config = dict(
    num_hidden_layers=15,
    hidden_size=192,
    num_attention_heads=6,
    num_key_value_heads=6,
    head_dim=32,
    intermediate_size=768,
    vocab_size=1024,
    hidden_act='tanh_gelu',
    norm='layernorm',
    norm_place='pre',
    norm_eps=1e-05,
    positions='rope',
    rope_theta=10000.0,
    rope_fraction=0.5,
    qk_norm=False,
    attn_scale=0.177,
    bias='none',
    tie_word_embeddings=False,
    parallel_block=True,
    init='normal',
    init_std_qkv=0.0417,
    init_std_o=0.0,
    init_std_up=0.0417,
    init_std_down=0.0,
    optimizer='muon_variant',
    learning_rate=0.00806,
    lr_mult_o=2.0,
    beta1=0.93,
    lr_head=0.0051,
    max_grad_norm=2.0,
    warmup_steps=200,
    schedule='cos',
    final_lr_fraction=0.1,
    batch_tokens=32768,
    max_seq_len=512,
    doc_mask=True,
    train_tokens=169500000,
    max_steps=5173,
    dataset='wikipedia_en',
)
MLP neurons of a small language model. Each row is named by its layer, matrix (up: input weights) and neuron, and shows model dimensions 32-127. Each number is 200 + 30 x the weight over its row's rms, rounded and kept within 0 to 999.
A block is one neuron, or neurons of one layer that tend to fire together. After each block is what it responds to, as a language model described it from the Wikipedia text at the highest values.

L12.up96,198,275,190,212,199,202,199,208,234,234,234,200,227,215,226,159,209,180,193,225,182,201,155,184,214,186,247,232,190,192,188,178,166,220,177,210,194,235,141,204,198,194,186,220,169,230,183,242,217,230,192,201,190,245,271,195,146,267,188,214,204,154,210,200,204,160,212,285,165,141,219,168,199,227,218,196,199,218,225,229,133,154,192,226,224,179,238,290,163,181,191,205,169,180,172,196
L12.up460,215,220,210,244,182,196,293,185,162,230,137,182,248,221,143,223,180,214,209,203,190,202,220,207,169,204,184,226,200,226,146,175,157,226,227,194,198,127,215,180,211,155,196,237,151,180,201,188,133,206,221,155,185,226,137,202,178,212,188,181,197,176,172,165,212,175,241,206,165,198,171,188,155,235,229,204,254,184,198,237,215,166,229,193,241,208,200,216,173,188,245,175,219,213,183,239
L12.up605,223,220,244,193,183,183,196,189,223,303,206,206,158,189,218,252,232,188,221,182,177,203,204,221,173,208,137,167,185,196,198,210,210,237,164,201,194,212,195,171,196,191,218,214,167,208,207,208,205,209,181,159,225,158,163,234,173,210,192,185,205,217,171,206,187,215,115,200,190,205,217,217,264,234,220,183,187,235,182,253,213,239,178,207,210,243,213,210,194,213,218,180,219,173,194,183
L12.up704,216,202,167,202,236,202,220,178,152,234,217,206,222,223,208,201,194,255,226,212,192,192,216,165,177,117,210,231,202,227,158,213,161,221,236,253,191,253,168,202,188,215,267,192,182,148,196,173,174,151,212,149,189,201,245,245,186,190,202,189,204,265,190,207,195,157,191,179,234,224,224,181,217,203,178,206,261,178,219,266,198,193,201,193,177,194,177,219,173,188,196,147,204,237,189,241
Responds to: Word-initial fragment pieces

L5.up13,225,200,225,164,168,196,212,247,190,200,213,163,167,215,207,206,216,218,186,211,119,225,166,261,220,197,176,205,182,173,192,203,243,220,193,191,212,176,133,143,195,204,202,187,214,162,194,264,221,197,233,222,216,159,208,233,200,218,212,168,192,262,217,218,203,225,199,169,190,227,241,217,187,160,180,233,202,182,192,194,236,212,202,128,195,192,192,184,229,177,246,210,224,252,182,210
L5.up35,242,237,123,245,236,184,165,187,157,201,216,182,167,211,172,208,259,182,264,260,197,209,200,186,195,240,213,161,174,238,212,213,202,235,201,201,233,201,170,229,209,231,194,185,154,210,210,259,242,249,202,183,215,175,181,184,165,199,237,193,149,192,144,229,192,204,231,210,213,208,211,228,219,152,227,181,267,262,185,207,204,149,180,203,184,228,165,235,131,175,164,169,197,199,194,212
L5.up106,207,239,192,262,241,170,170,221,195,205,164,211,223,138,201,173,205,191,217,219,187,193,221,234,191,272,194,170,192,246,244,230,168,209,217,228,182,199,163,190,155,189,205,233,207,206,125,178,243,205,202,187,181,238,161,177,224,192,192,148,199,199,285,187,176,195,243,132,190,171,237,244,232,174,205,198,237,196,166,249,206,238,164,209,202,214,192,196,204,160,205,232,217,203,163,194
L5.up150,213,196,185,171,227,192,210,165,195,143,233,175,210,192,157,265,183,212,199,287,172,193,164,191,248,211,182,190,202,230,244,164,262,193,143,261,127,184,185,146,182,191,179,176,246,206,189,201,172,188,163,269,180,214,217,212,162,165,221,245,243,178,215,166,226,202,213,169,222,235,248,221,242,235,192,181,177,213,195,154,233,225,184,200,203,229,238,216,212,169,200,168,151,197,168,223
L5.up187,133,173,191,201,199,227,154,258,166,161,181,158,179,174,167,196,174,236,176,200,164,194,233,201,217,211,198,223,176,231,186,223,206,224,202,200,144,211,174,209,224,195,219,190,227,154,218,232,231,172,197,210,214,202,215,221,174,220,202,171,157,231,211,193,216,212,229,187,155,182,301,205,189,146,192,194,175,179,193,171,206,183,181,157,108,184,180,213,240,206,221,156,231,201,175,161
L5.up267,175,202,182,225,267,196,203,241,189,229,181,198,211,141,183,201,224,166,219,227,191,210,288,203,189,226,238,212,251,216,198,166,184,265,194,207,194,232,170,175,221,141,199,188,238,195,230,180,177,203,143,191,183,174,150,197,190,177,198,213,134,196,179,239,214,192,180,181,138,182,204,186,155,175,213,189,229,162,182,173,185,238,202,275,224,219,169,238,239,186,266,241,237,204,142,180
L5.up373,224,154,231,203,207,176,153,225,187,204,241,174,215,195,201,245,190,247,241,211,158,210,182,235,238,170,194,177,228,174,167,171,194,224,196,213,180,170,209,152,147,242,183,259,222,262,158,207,158,233,238,183,189,177,221,164,172,265,131,189,174,194,227,159,201,181,190,221,206,159,195,161,216,240,201,184,248,184,183,220,160,185,235,206,212,210,228,198,246,156,229,224,237,219,216,177
L5.up379,178,171,198,208,186,224,182,265,195,235,193,159,212,173,196,231,218,170,216,194,186,206,236,252,217,217,159,170,199,207,203,152,235,187,239,198,173,204,193,199,199,194,252,209,126,183,243,202,152,167,256,168,187,200,175,202,235,227,222,233,183,255,233,186,172,176,195,170,199,223,224,157,166,180,228,193,155,185,188,153,198,204,161,224,230,276,172,203,230,204,300,254,183,248,138,156
L5.up484,184,165,207,191,213,135,216,198,210,180,194,257,230,211,192,154,192,238,220,238,161,173,202,241,223,167,194,209,213,169,149,202,253,167,181,175,269,140,218,190,203,208,210,182,261,160,168,197,212,265,227,198,176,200,181,233,176,230,177,152,179,231,220,232,188,203,178,217,239,157,231,215,172,193,183,179,197,190,231,195,187,196,232,225,233,239,172,219,219,186,141,206,201,171,163,216
L5.up570,258,139,228,226,195,258,188,219,221,173,176,167,176,197,200,201,153,201,146,231,248,189,196,212,203,168,204,166,188,165,160,215,175,214,256,192,165,178,223,157,230,262,207,182,195,273,139,213,229,210,206,250,196,160,239,203,171,207,251,181,189,187,161,213,207,207,208,213,206,189,181,217,227,172,222,158,226,257,154,226,224,186,211,210,174,272,179,176,230,190,231,212,157,195,191,260
L5.up584,133,231,196,208,156,212,199,211,172,181,169,195,214,190,146,187,229,211,182,229,221,213,198,179,214,209,211,237,205,186,231,190,243,236,180,224,226,210,195,186,226,168,174,180,244,179,199,220,236,213,222,242,185,176,170,147,235,177,250,174,239,148,196,234,184,212,192,244,216,172,171,172,229,168,204,198,227,189,222,192,237,167,212,197,141,205,204,242,285,274,193,182,141,182,225,186
L5.up664,199,201,220,197,207,190,212,161,231,203,194,115,219,169,245,197,209,201,195,225,113,156,218,244,183,197,197,251,196,160,224,182,181,174,175,202,195,225,186,214,197,186,235,166,216,237,234,251,160,200,228,224,216,187,231,191,223,246,213,208,181,202,211,262,128,177,226,140,194,205,216,187,210,212,227,199,199,213,148,150,225,214,255,170,172,217,166,193,220,263,193,224,212,216,231,182
L5.up671,207,202,236,170,203,151,211,255,260,207,223,141,162,170,212,163,230,145,115,221,203,184,232,225,214,189,212,168,166,223,194,248,193,222,174,177,206,208,178,144,230,183,200,135,218,222,241,203,155,172,202,197,215,152,152,204,209,208,176,235,274,210,159,245,214,223,197,230,199,210,182,221,178,191,162,216,208,183,199,197,228,202,199,174,208,185,180,178,186,161,191,191,191,195,213,173
L5.up723,213,233,224,188,234,164,201,206,222,210,218,189,228,176,180,194,221,228,155,209,195,196,219,211,237,214,157,200,206,225,198,181,174,209,215,226,199,263,136,248,221,253,186,186,226,204,223,187,201,207,183,166,239,209,120,203,167,174,203,206,185,215,251,200,185,228,166,234,203,222,180,197,196,205,190,224,272,194,164,207,145,234,166,171,253,214,195,250,212,192,183,197,133,137,207,173
L5.up745,266,181,221,165,146,198,267,203,198,156,183,221,149,240,218,231,193,215,162,167,175,171,180,184,232,201,165,176,209,194,248,220,190,229,223,122,236,153,249,153,153,216,182,208,184,180,225,199,231,231,167,198,217,191,158,227,237,173,170,223,205,189,210,196,197,251,188,185,170,198,207,193,173,196,202,191,219,225,183,260,185,238,190,185,236,210,185,215,183,189,206,195,237,189,178,149
L5.up749,206,234,194,188,157,221,182,198,193,243,132,192,224,211,199,127,173,217,209,225,207,183,220,243,182,146,181,186,211,207,222,242,216,199,132,177,173,159,188,166,195,199,227,234,214,220,230,238,192,213,176,238,199,196,177,159,201,153,258,209,179,195,188,205,245,238,221,183,171,194,199,221,188,197,151,208,229,211,175,232,206,221,231,193,224,242,172,247,201,185,235,177,159,230,121,230
Responds to: Clause-initial subject pronouns

L12.up174,199,194,190,222,173,218,223,190,192,263,170,182,251,216,206,206,219,155,182,192,224,184,167,209,246,208,286,120,136,215,177,145,187,240,202,212,135,168,215,168,234,205,214,148,219,184,175,179,206,232,212,211,170,205,199,206,247,214,170,182,187,202,176,202,181,260,194,252,166,225,220,272,205,171,228,164,206,213,166,292,194,222,218,177,166,200,187,210,203,213,180,208,156,199,203,172
L12.up200,129,206,171,216,216,219,202,189,179,179,239,202,186,227,210,188,179,193,184,186,225,204,201,223,203,255,203,161,181,238,149,222,179,153,213,203,177,194,195,266,248,188,209,185,214,156,167,260,168,199,179,180,145,272,147,196,220,186,226,164,240,239,184,178,197,204,230,207,206,203,229,224,180,222,239,151,168,254,194,238,200,210,153,168,227,178,231,188,195,205,202,208,176,226,239,104
L12.up250,202,230,202,194,181,199,184,245,193,171,202,180,177,244,190,195,163,277,155,198,210,196,193,170,202,228,172,183,222,251,257,157,216,194,171,214,226,163,176,166,253,192,188,223,195,285,202,234,147,166,207,209,156,180,169,199,173,206,175,216,236,206,237,173,246,202,163,169,204,192,220,180,177,219,190,177,207,199,179,216,204,216,241,198,171,176,247,184,247,180,223,214,211,234,143,220
L12.up546,181,219,237,153,191,222,289,174,148,239,183,194,227,214,254,191,140,221,166,190,179,204,252,210,200,241,224,209,152,228,218,194,214,181,230,205,186,134,193,231,266,168,187,229,167,249,205,200,220,152,181,153,218,139,149,236,133,230,171,217,215,292,196,212,244,181,190,197,215,201,219,228,242,206,171,164,172,227,172,213,182,190,205,194,194,195,175,215,250,229,191,266,167,229,168,190
Responds to: Word-initial "an" and "in"

L5.up1,173,258,250,205,179,257,198,199,185,252,177,181,220,231,207,222,180,183,263,248,226,187,183,229,241,179,204,187,220,228,215,176,193,220,175,190,207,211,202,255,203,169,208,211,227,252,148,198,231,180,183,209,177,169,146,169,153,214,220,170,185,154,205,194,178,162,183,187,214,179,226,206,199,246,254,160,165,184,201,187,138,208,155,256,124,204,194,209,169,225,210,259,286,180,188,189
L5.up138,214,217,249,170,235,188,241,195,182,216,163,191,185,165,237,190,211,196,180,201,153,170,162,185,283,208,226,136,191,192,154,170,161,261,189,215,180,234,158,214,191,200,205,197,182,168,169,259,159,217,211,198,189,273,162,215,179,208,207,175,246,225,186,225,255,185,182,240,215,197,172,216,161,220,239,197,190,208,235,217,174,237,206,261,175,216,202,187,149,225,221,198,198,267,168,197
L5.up152,220,194,225,224,169,263,231,187,181,231,190,229,198,262,137,196,194,183,201,205,187,136,201,199,219,225,195,224,167,196,198,257,222,182,192,211,232,209,144,204,163,155,231,136,168,168,177,170,227,202,233,207,221,218,199,223,162,178,220,274,155,224,214,237,262,189,220,215,177,188,170,236,227,200,168,198,212,196,177,213,178,236,210,126,243,173,154,253,163,219,240,208,189,207,207,168
L5.up169,200,237,182,184,209,203,187,201,219,205,175,234,178,207,212,151,192,227,228,187,212,176,151,197,219,145,197,165,193,229,136,245,157,201,197,140,183,212,211,185,171,159,177,178,207,179,223,202,175,238,234,190,185,165,226,229,134,271,199,203,231,171,258,229,163,234,171,221,185,178,161,215,147,163,240,223,227,220,221,230,225,242,226,165,184,164,172,200,169,193,195,182,177,243,214,218
L5.up195,227,195,223,212,205,239,177,212,197,195,202,194,182,239,190,156,189,164,254,228,165,209,239,172,219,194,221,222,206,209,170,220,200,175,249,214,224,259,236,172,168,211,228,235,224,221,242,256,159,198,237,170,223,145,189,153,195,138,187,211,228,171,209,187,220,213,251,172,205,184,239,234,142,195,217,220,192,179,207,206,221,151,181,139,179,179,138,189,223,206,177,232,151,216,212,247
L5.up228,216,188,200,186,240,192,227,183,177,216,224,201,231,227,209,218,209,159,215,239,206,198,180,175,217,203,168,202,225,184,233,209,204,229,201,207,105,199,139,243,147,202,163,222,181,240,215,174,142,252,203,234,159,161,209,211,180,243,254,223,155,242,217,224,163,191,176,251,167,200,199,165,251,195,165,155,222,241,191,215,188,173,237,205,231,212,166,173,178,178,154,219,209,146,224,203
L5.up301,195,164,165,195,219,201,230,211,199,212,183,210,182,252,218,200,255,180,137,199,242,181,254,244,145,166,242,240,171,236,236,164,162,203,222,182,216,188,181,203,196,164,244,215,233,164,247,187,174,198,196,220,179,216,192,251,170,245,230,183,228,154,209,226,203,164,199,174,188,177,196,172,156,221,196,208,257,197,144,189,206,184,193,175,237,225,178,193,166,156,182,226,240,172,177,207
L5.up319,181,208,197,219,259,191,247,149,184,161,177,162,129,193,184,218,188,188,244,204,174,214,237,231,212,188,227,146,245,176,176,162,229,173,194,187,237,125,218,211,255,221,212,197,209,206,174,247,164,218,195,222,211,135,168,211,159,223,219,227,235,165,195,196,193,146,197,148,187,176,154,242,189,160,229,227,222,212,186,235,231,171,154,186,212,245,173,221,150,207,187,204,211,205,185,204
L5.up370,179,192,204,183,185,178,221,197,163,181,197,218,132,232,250,225,250,187,223,233,204,202,155,260,233,191,170,159,235,233,197,180,203,256,254,200,219,197,183,212,213,205,179,221,225,234,179,138,172,250,179,163,227,176,183,204,216,251,209,221,185,213,203,220,219,251,180,206,244,141,197,150,181,184,178,218,240,175,182,190,150,163,200,205,238,228,202,187,274,213,187,203,178,219,173,186
L5.up433,211,172,135,215,241,216,260,164,167,174,186,229,245,177,205,278,221,182,175,215,209,160,223,230,226,212,177,235,216,189,187,188,207,164,232,148,183,210,195,207,162,193,130,226,151,194,204,211,188,181,187,174,169,241,222,210,250,216,143,228,206,234,224,174,216,195,229,161,233,195,232,183,182,171,237,152,238,221,231,166,160,187,160,211,183,214,165,209,229,198,204,204,237,139,197,211
L5.up440,216,185,196,238,229,201,252,149,229,221,271,147,216,232,208,230,188,219,219,252,196,228,252,267,172,199,214,148,225,177,240,160,212,129,180,170,231,191,166,174,211,222,175,169,213,161,224,246,199,234,271,207,176,160,227,238,218,200,166,209,239,164,138,185,252,208,215,167,226,153,250,249,217,186,171,180,124,181,227,218,179,208,167,192,159,182,160,188,229,224,206,249,172,213,198,227
L5.up482,236,186,251,185,210,205,213,146,241,165,192,250,201,190,168,243,212,191,167,214,179,219,187,177,190,178,207,181,215,187,194,229,179,228,187,211,214,200,133,206,190,184,210,210,252,227,181,181,145,186,139,193,207,199,212,158,200,160,243,155,227,218,222,207,248,215,246,215,197,122,161,249,179,184,180,138,250,189,221,149,216,189,240,161,154,197,218,236,209,211,219,173,237,185,201,146
L5.up491,158,219,207,167,215,182,177,226,195,196,179,198,199,144,242,191,218,190,223,250,206,207,163,276,191,242,192,238,126,228,159,159,186,203,179,155,208,237,178,239,174,124,205,226,150,194,212,177,194,184,208,179,238,183,183,170,139,216,229,199,201,222,204,176,189,212,213,217,202,178,178,207,222,184,205,204,187,207,228,192,213,173,242,215,177,269,205,166,215,195,218,192,195,240,145,231
L5.up643,147,191,227,227,145,240,260,167,223,211,198,207,197,207,172,201,130,175,234,206,198,194,194,244,219,249,188,185,198,218,211,170,228,203,222,223,190,154,251,245,212,156,184,189,172,224,219,201,177,190,201,218,192,169,212,251,205,198,228,252,192,205,185,208,186,179,192,190,228,144,157,201,195,193,192,226,202,191,202,188,152,224,222,198,158,161,159,196,206,226,245,184,163,185,196,191
L5.up703,202,154,231,209,220,196,231,187,206,248,212,205,196,222,214,231,173,204,168,190,216,161,133,137,210,217,199,213,223,163,176,198,237,182,267,181,178,264,215,227,205,169,232,177,230,218,247,221,182,230,244,193,174,166,149,186,162,233,175,239,136,217,202,199,162,183,162,225,107,185,194,199,184,213,206,155,175,184,212,191,187,217,169,165,219,182,199,227,193,195,165,237,196,243,183,275
L5.up762,240,258,161,180,235,223,248,147,206,231,193,212,199,235,190,198,202,184,194,214,187,207,200,248,204,184,202,187,206,252,233,219,160,166,204,181,225,196,208,248,252,216,200,195,195,225,236,223,171,222,186,241,206,167,230,210,189,236,136,193,210,208,216,208,230,181,189,164,228,221,152,205,206,188,203,160,228,261,246,166,173,133,188,192,171,187,200,160,196,233,194,135,203,207,174,217
Responds to: Split word continuations, often quantifiers

L2.up145,219,200,177,179,210,158,164,198,206,233,180,165,163,228,160,226,190,221,226,206,164,208,212,221,195,232,228,219,176,265,168,222,231,234,205,226,223,168,238,173,237,198,198,232,188,221,213,196,225,236,213,128,144,202,195,232,205,221,186,175,229,226,158,158,219,214,235,221,221,202,160,212,195,154,214,227,180,215,180,148,178,251,185,191,139,183,184,225,175,248,189,240,223,186,180,264
Responds to: Indefinite article "a"

L5.up51,192,195,277,202,272,190,215,180,173,241,220,197,187,238,149,154,237,179,226,150,200,197,162,200,208,195,190,266,151,155,213,242,167,152,193,204,208,130,252,186,208,219,194,214,189,237,272,243,228,186,244,183,196,233,204,236,178,202,155,210,195,173,211,266,232,184,145,202,222,253,219,191,237,196,209,184,199,134,188,177,168,262,229,163,216,221,180,175,167,161,160,210,225,207,225,209
L5.up83,269,130,192,236,244,243,202,223,214,173,221,217,180,145,179,193,185,212,212,223,174,219,214,168,190,173,189,196,239,180,195,202,190,251,181,210,249,138,186,137,234,185,145,211,181,173,223,205,192,162,237,229,222,201,203,193,222,218,165,206,225,218,195,238,237,184,171,180,265,176,225,190,187,221,198,227,194,166,191,184,218,197,176,173,249,167,226,172,173,206,193,265,221,238,204,166
L5.up97,187,231,170,204,237,226,186,170,221,197,166,201,159,202,176,195,191,175,196,197,193,163,183,152,241,190,213,270,204,210,205,165,146,238,173,259,210,150,186,183,203,198,224,158,198,197,186,201,226,195,136,187,202,254,204,185,161,238,188,238,196,218,172,274,154,225,208,152,195,258,223,185,171,157,223,200,210,143,191,232,192,261,187,144,189,199,230,248,200,191,147,164,226,209,179,180
L5.up175,210,237,214,207,177,209,221,207,228,194,186,132,194,161,217,210,279,264,239,171,209,212,192,212,183,173,206,240,182,183,192,211,146,223,172,200,208,201,225,226,173,227,174,180,133,177,199,206,180,191,226,150,184,237,197,181,230,176,194,233,205,210,187,133,230,193,157,183,151,259,221,186,222,195,143,182,225,234,218,213,224,209,276,206,158,198,233,243,157,221,177,190,217,195,153,258
L5.up242,212,204,205,197,191,246,200,230,214,168,236,205,174,190,206,178,236,225,244,182,197,184,157,121,213,204,194,207,162,236,203,213,217,192,219,212,171,151,187,196,189,168,251,194,133,156,201,177,199,198,253,192,205,228,182,209,232,233,177,191,142,241,200,183,211,184,247,223,144,230,215,262,258,184,179,178,194,203,196,223,181,212,208,211,192,223,130,227,199,190,210,204,137,166,220,213
L5.up251,216,171,191,200,151,199,202,176,197,175,205,190,196,225,181,205,203,208,194,205,159,197,175,208,149,195,239,211,192,222,165,188,170,219,191,233,225,174,207,224,176,223,163,187,226,247,169,237,207,200,178,250,235,156,193,197,167,177,209,204,233,236,230,209,196,275,219,244,211,195,215,257,186,172,245,238,224,248,133,231,225,220,260,230,126,188,213,254,226,244,200,212,228,198,244,166
L5.up257,192,201,199,210,236,237,182,197,206,265,186,219,224,169,189,216,200,193,184,211,217,210,232,165,137,177,181,174,220,212,200,177,190,240,167,234,221,170,204,218,127,192,187,196,148,223,231,244,166,176,235,202,180,210,225,196,178,216,177,121,165,291,206,195,147,227,153,218,177,196,212,202,228,188,232,224,196,186,222,197,229,231,163,202,205,202,187,232,241,236,220,246,164,186,245,205
L5.up329,187,156,233,161,192,125,188,163,282,227,187,165,208,256,178,189,199,196,121,187,222,268,185,209,176,201,174,194,181,194,195,172,188,183,236,210,208,207,230,177,260,211,248,239,262,226,168,177,239,172,233,169,174,202,209,132,249,217,156,194,199,176,183,217,161,225,211,239,185,228,233,189,195,175,199,226,210,217,160,153,202,247,239,190,180,246,195,210,154,245,198,187,199,190,171,200
L5.up364,189,225,178,172,165,177,215,168,207,226,219,188,180,208,231,196,192,201,193,172,181,261,224,208,239,189,167,213,151,242,172,190,160,209,213,204,233,243,191,219,175,181,208,264,208,185,211,139,172,197,189,182,190,182,175,225,182,214,207,246,196,202,195,142,208,227,164,189,194,221,171,212,172,183,211,261,250,245,193,195,191,243,231,199,163,221,193,185,182,202,179,143,268,151,222,202
L5.up434,200,245,199,230,196,235,239,171,244,196,219,235,208,213,228,220,238,202,185,241,224,247,204,183,199,177,229,182,185,213,192,200,182,207,138,233,223,239,186,164,212,199,204,163,203,205,192,147,201,200,222,201,256,153,187,147,199,171,185,177,234,230,195,210,163,250,189,192,211,144,182,146,184,163,216,206,222,284,182,242,159,207,158,176,202,226,265,197,224,266,175,181,167,147,299,193
L5.up459,219,167,200,151,199,207,201,230,176,178,157,167,198,232,198,181,264,223,156,153,201,231,194,185,263,212,201,165,148,215,145,214,219,228,216,208,220,178,157,155,252,250,214,163,192,208,212,235,142,218,198,123,244,203,179,238,173,221,207,159,194,211,180,186,224,166,262,209,147,169,224,172,168,206,221,241,190,224,232,194,186,261,198,249,191,203,164,230,241,223,201,193,194,142,199,236
L5.up490,171,280,178,193,179,219,204,153,191,186,205,175,160,197,167,169,187,185,170,234,201,255,163,215,222,193,226,204,242,204,187,180,221,189,157,211,212,215,224,130,206,230,156,180,209,242,198,231,242,191,188,175,243,214,191,236,207,264,181,201,236,237,200,211,191,198,183,171,217,187,176,249,187,227,219,226,195,191,223,229,211,234,240,163,151,182,219,227,195,212,151,213,231,184,201,268
L5.up500,252,241,202,265,155,227,172,187,195,175,192,226,227,203,179,166,189,234,131,216,200,201,175,240,208,234,203,229,145,193,160,216,134,204,161,156,228,121,182,192,183,208,259,189,178,217,249,204,183,171,228,167,200,199,234,169,246,226,194,197,194,213,204,153,175,159,194,210,201,157,277,192,162,224,183,189,215,183,228,204,162,146,196,206,189,211,191,175,166,200,150,162,230,165,231,218
L5.up550,160,164,233,193,221,219,155,209,221,259,211,191,184,177,180,192,190,212,150,191,166,227,169,244,158,222,181,269,133,208,205,255,164,158,213,218,251,141,187,187,214,161,175,186,162,265,228,164,238,185,228,173,255,186,170,202,208,231,201,168,249,214,166,225,192,234,232,217,202,190,186,219,172,148,228,217,195,165,165,181,215,225,217,160,154,199,179,204,205,243,189,185,208,212,226,236
L5.up619,193,186,196,178,243,187,174,190,196,290,220,172,178,227,131,236,182,203,180,216,215,229,199,203,215,224,250,231,190,233,197,163,212,186,152,206,143,202,218,182,158,197,177,142,159,130,177,198,220,171,194,185,174,151,177,190,217,184,215,162,180,242,194,221,200,223,177,261,184,242,234,159,194,201,225,208,216,219,178,253,137,194,229,172,226,180,181,184,129,267,241,221,202,175,210,274
L5.up630,144,231,213,164,188,136,183,206,234,223,194,128,206,193,219,236,123,206,180,218,203,210,121,216,256,207,183,203,168,182,197,169,194,275,199,230,186,270,243,159,260,173,254,178,206,225,232,178,183,197,230,153,254,110,211,221,218,176,211,205,248,256,219,244,222,209,213,219,222,192,179,196,210,171,269,194,257,180,169,157,223,152,201,235,178,264,180,237,239,269,205,219,181,197,192,176
Responds to: Determiners: "This", "a", "an"

L2.up274,152,240,244,155,183,244,200,195,172,212,208,183,128,255,235,217,202,171,148,199,192,244,170,194,231,200,182,218,189,161,215,184,182,235,216,164,188,230,189,229,223,144,183,174,181,252,230,182,180,220,205,197,183,189,205,213,209,190,213,205,204,223,155,184,214,189,226,223,179,218,218,205,216,184,199,227,224,187,179,192,177,206,155,167,242,217,204,155,234,192,177,190,206,199,215,204
Responds to: Word continuation after fragments

L2.up226,160,210,159,170,213,199,187,204,188,179,179,221,227,177,156,240,190,246,185,205,158,220,227,222,211,195,203,146,179,210,196,209,221,234,201,263,174,188,174,127,240,283,211,221,250,176,184,234,240,157,187,195,177,149,148,177,190,206,215,205,230,199,182,200,169,253,201,168,174,199,241,201,202,189,152,241,224,210,196,206,195,216,273,149,163,224,203,224,226,222,217,146,228,220,185,186
Responds to: Adverb between auxiliary and participle

L12.up32,197,187,114,194,174,146,215,185,236,217,185,195,223,156,115,265,175,204,191,215,173,215,173,221,152,164,217,205,219,224,174,198,226,192,214,186,195,254,177,161,179,192,223,173,137,202,267,204,181,217,200,202,245,224,156,195,248,187,132,217,253,200,175,171,199,177,288,177,162,198,175,233,250,230,183,218,205,197,129,198,209,188,235,202,147,218,227,213,239,238,253,223,216,161,187,198
L12.up53,153,228,182,211,221,182,176,199,227,174,174,181,142,211,260,198,205,211,165,236,194,233,139,160,200,179,245,187,199,215,196,165,183,170,194,119,193,251,188,202,182,200,207,144,158,232,226,223,208,172,194,242,191,249,221,184,203,216,193,181,184,202,216,157,134,153,234,196,204,155,235,215,204,204,180,216,208,199,182,187,234,220,214,219,177,210,206,220,283,227,245,198,161,233,195,236
L12.up210,172,227,186,178,204,219,234,224,203,178,169,243,165,202,210,203,190,235,161,198,178,185,153,208,214,201,168,237,185,241,200,148,245,180,218,151,191,227,149,162,220,192,220,198,188,178,215,234,188,194,166,149,231,196,189,215,229,169,166,196,206,212,212,161,194,185,191,176,182,167,179,174,163,228,233,196,221,202,195,184,168,193,236,211,113,209,236,238,190,210,175,200,176,203,214,229
L12.up577,190,117,203,165,215,161,216,183,253,227,176,199,226,186,228,217,170,223,208,244,182,197,218,176,201,266,213,208,157,256,120,253,140,217,225,202,187,191,213,127,217,217,164,206,156,202,199,197,197,219,202,185,193,246,215,225,165,201,214,212,178,195,122,174,207,235,132,196,201,161,120,192,192,225,217,187,214,255,233,213,192,233,220,206,230,153,199,218,215,207,209,189,192,246,217,167
Responds to: Phrase-ending commas and conjunctions